Weights of a small transformer language model.
Training: a variant of Adam for these matrices, 621M tokens.
MLP neurons of a small language model. Each row is named by its layer, matrix (down: output weights) and neuron, and shows model dimensions 64-255. Each number is 128 + 32 x the weight over its row's rms, rounded and kept within 0 to 255. Numbers have three digits each.
After each neuron's rows, "raises" lists the tokens whose logits its output raises most directly, leaving later layers aside.

L14.down434:143133094056156124138183130080170135077161129077149128109095092162143135136123123065172155164111095143120142082169137105076068079083167072099093089083107120141123125184129112147147138096154158115122112142120133104090123147136152159134130155191124128121139153163105068117136114122104079171125113111147095096142095084135067189116125086118206127184105151107201169142115098069148119122123137139148122140173117097143103176112151077039142130128122139177146152213129144153164118118163190160054119072123095126147104155101202120117110111089138186093103088124079166160088162143089142107
raises: " are", " were", " is", " began", " was"

L14.down344:119123109230102133131085096170138146146171149128150122141121165112077098197141085132145130025128100185160094110196109120117154144107105120083156143129104085148117183109096046137158071166168099076136108127135148120163109076078155121111123113140154136090150108157132155153185145107080137105187151153147152108211112140123157142127097135162133091102107121105146126095114126104097120200174142106170159137075075141144086131144132052149113127160073128128095123117153093093070169119135129174131129144142115132113135163116068149159136088128177155128066195180187127116158125110092132128
raises: "r", "d", "nt", "n", "dia"

L13.down214:195068102093142136093139117103160098079105132142107133098101166155120130168091154136168101144216136100132156116116170068143147119164135123122172120088125131135133151088088091157162142189090155188121166138088124144211065187088131122092129074163175079182164064144120083124124035183136144150152091152158134071126164138127164111163104109183136107079119090088088164084101140157097132133095080102127157128111158158112119121129083143138148153108124149110103115193124085061161174176118176096130121103058094141135175119195126139088144160157102055149107097145103118144153114098158148135
raises: "ment", "end", "ments", " of", "where"

L13.down5:128121123075077113125130128095081162131143150099128115168179094127161160141193127111089166135085168138134143140164145128144135138153162083088179122097162126090150130131112168153062166069155060086056130164158100098231084133084095103120094151097114072143130135103131114082060148168150095140150107200126152067120116144143146127168094152150115147097147147122143071129130186127142120151084132168099123092062154184170122105088151134168118107087127122101097123088120088118181096093121156178100111167142135103139126098167143091162130141138134158138171118126110109194103163104113125150
raises: "itu", "ald", "ida", "ía", "ic"

L11.down216:105195134166110181109078151101099146076129139131088123138148127142168141115156140186076138187139119075121108086138095158112114079116059112153165089064121150159116106164168090137106072153161158083163088157129136117121088076136144149111119138075178142101141100145127082143108130059115074168099163143137116131144097101183147128142133107096097156096108100100149100119191174117092158166187117175102114179113144118135124123093143138184198125176129188150076159163133100135110194101075117115096128115174106114113171108101150148194110121172111149166174165119132207107057086135066121119
raises: "aging", "ural", "cio", "ional", "ica"

L7.down194:121129108129132101147173091170146176143106107145156104111184087091137078119148126156124153123133117167061127148115143105141152103155186074180111119156140117099123119158067204129138094159134157121160150093133085147118156165071108123142130141110119125114125112088184143134132158158123113099084128136125137119113044120068096165114171103152125165056197147138087091099099143119169170106068117076156142167150144115141077128136121114172109171037110169099077137158130117161080170207173079070177156158094101216107172179106137165115155112158124113145127097054173114130065115148116094127
raises: ").", "\")", ".\"", "\".", "ire"

L15.down416:191098138157147129104107085128138164165159131137186137187174161096146084122086116156158141184174115129147143114162140042101165123079122123133139095125121175099119133094245118118159141210149175119116150175062115213088146083121093139135125096131084139096149104103112101089115156101144116158196142082167159087108135117078141135090119095164117101121124193077068082131153139118145173115156167115204123165196123152100052119153145142087163096139159097086157060118151081176115118171112133090128152103134131131145127103147127091146131177034114111124144158127148123149108141062119155102
raises: "rt", "st", "rough", "en", "est"

L11.down469:155133069103093076155110126087123149100110186132153135166141140157106112146119166131149196086105140102091177149139120147118152118113129199108134149114106042136119152075108096153113168117165099157109162119189153142148065143178087145142149226138053122145118100075114101166101161167136152151109138127129099117145131134174105141172114221159134124123147128087179149151144130132132059088117179151191159134186095093157112109085145101140159175132160088147101106165148090157148106122144147111109170087116145108108119152111127118144111106131151087082091116097071187180122124152134105111
raises: "ized", "ize", "it", "ised", "ization"

L7.down1019:135114108072124129160115086151164183167100124136176108151198119126138146154082157124140137107142083176157190157111164075052173123091141107072095151186133117110174138155127112041132167132146135162116159189109111149084101155107138180147145132131110118120144131167134111157132121138145133154120132115181064125174126139070137144118166093079148101149108131101146183181123175088114091123145071181162114117151106052166100165177103117073184153118148061149161081030148146118119172066141142131106114141156148134138142122110144129069193126197160102134170110095092163107122159111116099138
raises: " were", " are", " have", "tors", "==="

L7.down104:143084068107172104162069101085139090116113084110152100150071123137066119139128076118116104150132173161117113118222138053114141088086174144090036174154142120156133160026116122148127141184170142150139076096127124155136129116129103133162221117094071122153132177091138109155108075137150109100150178100123130188151119142171123104140166051131105103090084121140077111097168150141106121158138184126151174130162166077117098139017093103102162164148117116129107129158097143120162092132142159095121136141169115124149100113136138152122147088168127114181178072176173144101150122119157124169
raises: "ft", "de", "del", "ding", "matic"

L15.down924:135119114088067113117143192151167157141125096121127064154060094109184098113058111190086133158159101110119136146081117096147096038080103105097109143140158091105157128180077191148146090134169156148125110172110107114171107133184081122143165125111093144110159103163189146137173089109126132131061141122139162093074125192110150143099149152129115152084149191077117095167115103089161165116114175054131127154071131077101138116093129091179048158101139141115086095132123161136133121119143108133071179184125186106125139136119125121130197116131079118136130127138192126158097213136087159150
raises: ").", " others", ".\"", " respectively", ");"

L14.down395:131111118199121131111146158133152074069140105167127112119087135147160107128096163115110125123147137056110141140111172164177169096105134122105126096081094164160087149182103110140123152085194145174159095150145117139199132137060118086113092103119142095140177087090133127168098145131131087125180145161169165117108132087111111102107135135162128113142113139085098104129068110172146123129096153114163125105141150182158146113123102055177110181120157122083142152159132158094158135160136168149167102145148152115160081187128143100135048141158133125121100146084153124162108137130061194091
raises: "ated", "med", "led", "ed", "red"

L11.down645:113106153170088122103120171137166164091089139129114066169120075134144090092077127164063075122137143103130150124105101110113156063070121090169148179153164080105064138126093162141176121102154147121125082173104109145128104144158102129101165131113120143153181110089098206131137150112157176115165066115144210109129090104130085109180138125166111167165154179102098157116117076149131149086147101084144144173152198153107175144139122150159121146089155196138120059175103088105088123128089136077100117163101174086132116139095051143160110130171099077170142073113159113111127156124141108213
raises: "\")", "”", ").", "wel", "ship"

L8.down481:163148071048098083124090106120110168138103165170141180116077129120116029169071095131178073098128115112105094104167084145082089117134112162090087159152141171147102089194149165164170096169169099096159077151165111110078121110109118115134125147094100151055146172184178117142128100132125123106093140171128127107151080160130135096148123101163125075138128139109133090136129114106122093144195132068120112093101108178138148120121108106038094113156143159146103104148187146083084149161191155111113160110123155165100136141137091189155110105139123170085096174163127122168102080119168123094
raises: "ng", "nt", "n", "l", " others"

L13.down463:128154136088141083141174137075165132128195122092087097099074040082147118169088110102127118098069181124115146124108117140137102089148137117114085087166150129118113152145122099172127149028106156120156162119164082105124095137143142105096130146134091123101111056155135117133103132129161095183132110159132133103181095102157116125136131141127103188168149152132091196196135094123139097069107112104175106177151146173180158089096115075078143212108151153125116108189169182085195145207106116157060135119092123123132160160169157082155084098154103206133171126159139166116078139072139152126
raises: "led", "ed", "ped", "rated", "ved"

L15.down429:214152183145110156178141097163141168124090181092130124096144167122078146161120101113116192148133160124121131174112127081155087108102100131168138158080132113137072124108115115138089143153110147172070109098092138133149160086147184091099125078116115146077113100116111186161117180154087121142142127140145146063145120126180053133069115099103129159128121195070191127118045114155143127108139127147132135154146141150153139171078095088140112147135176179099069109131120083146182155124154181135123096154112162112106126143131129154152155141134094138152160087102165135094104132176099130129
raises: "ency", "ment", "ments", "ary", "ation"

L8.down671:147149141090121122165091168031126130090096092134144165125134114125143162090090116126145104122140148139134100153105111128105141096091153102142097127119156088121093148125180063153082108118114078141181150100073167116121104089092144093128144110096139118153125109124107102078093133156156133114072125182189192069173163090067093120193103067135106142079085063184087060099111140034114114121209115090085186126088160163137099153072117131129131109100123129104171152156124155133092105117100168121138099141154119113137102147165144128100119170157087112094109093117152142090105098172190118099
raises: "ire", "nce", "yer", "ir", "ller"

L15.down399:099141126058124125100171141087129193142110096144116137099092044125144126116083108123117104151168137141124126126091092114153127144112158146058172148160117125105099162148116151187103129110117187180150136211144085093123140162184109153048131100139172146114148130106115089130147150145163128141160121132151154093114053075139108195093091093083167123112130096111135119185144121109171123131117158091139134127205108123142179102161161198091068148134093168124173099191116124111157101145128085084056109098113149131142088131191142062089067158129101101128124144168068099122172186133107118153
raises: "ize", "towards", "ify", "establish", "e"

L14.down361:157109133121120114059173138080138151085092148147134132166098093134144081126078165136152097176090142118103169167113147138084079128173171144140114107107088119102107105147076107141161142136139125172103177160128160154141086156161080135096161177062142143124163092110178122155152194121112071123073139145194102166170111067184109120111127128075101113182171076141168105109178089121092130105144126067149158171139145125127149126113157172117103138147081130105145101151130119129206124136147153083160155190106117143172117105218089104113153147099070124098159081139115153163138106114140175054
raises: "ise", "ising", "unch", "ions", "ised"

L8.down814:114116112114118172110114073107169165114113102107119115088100083086150118142153097092137157141141074141097114140125112166057112091137149113174066130126114129114115120169108144159093189127146065142055105113124123143135073199135166162097075171134172107163105079148133083105086174141135108103110126140106147166162136151102156179160139137105153161151165150083129081177068167168089128052142141143127140097151166122143108129076164144093151153185185126098154138141147133100159114140112110105111098192078128096117073141118115102166115105170148083191160155100115153114097092140145125069
raises: "ise", "ised", "ize", "ment", "ency"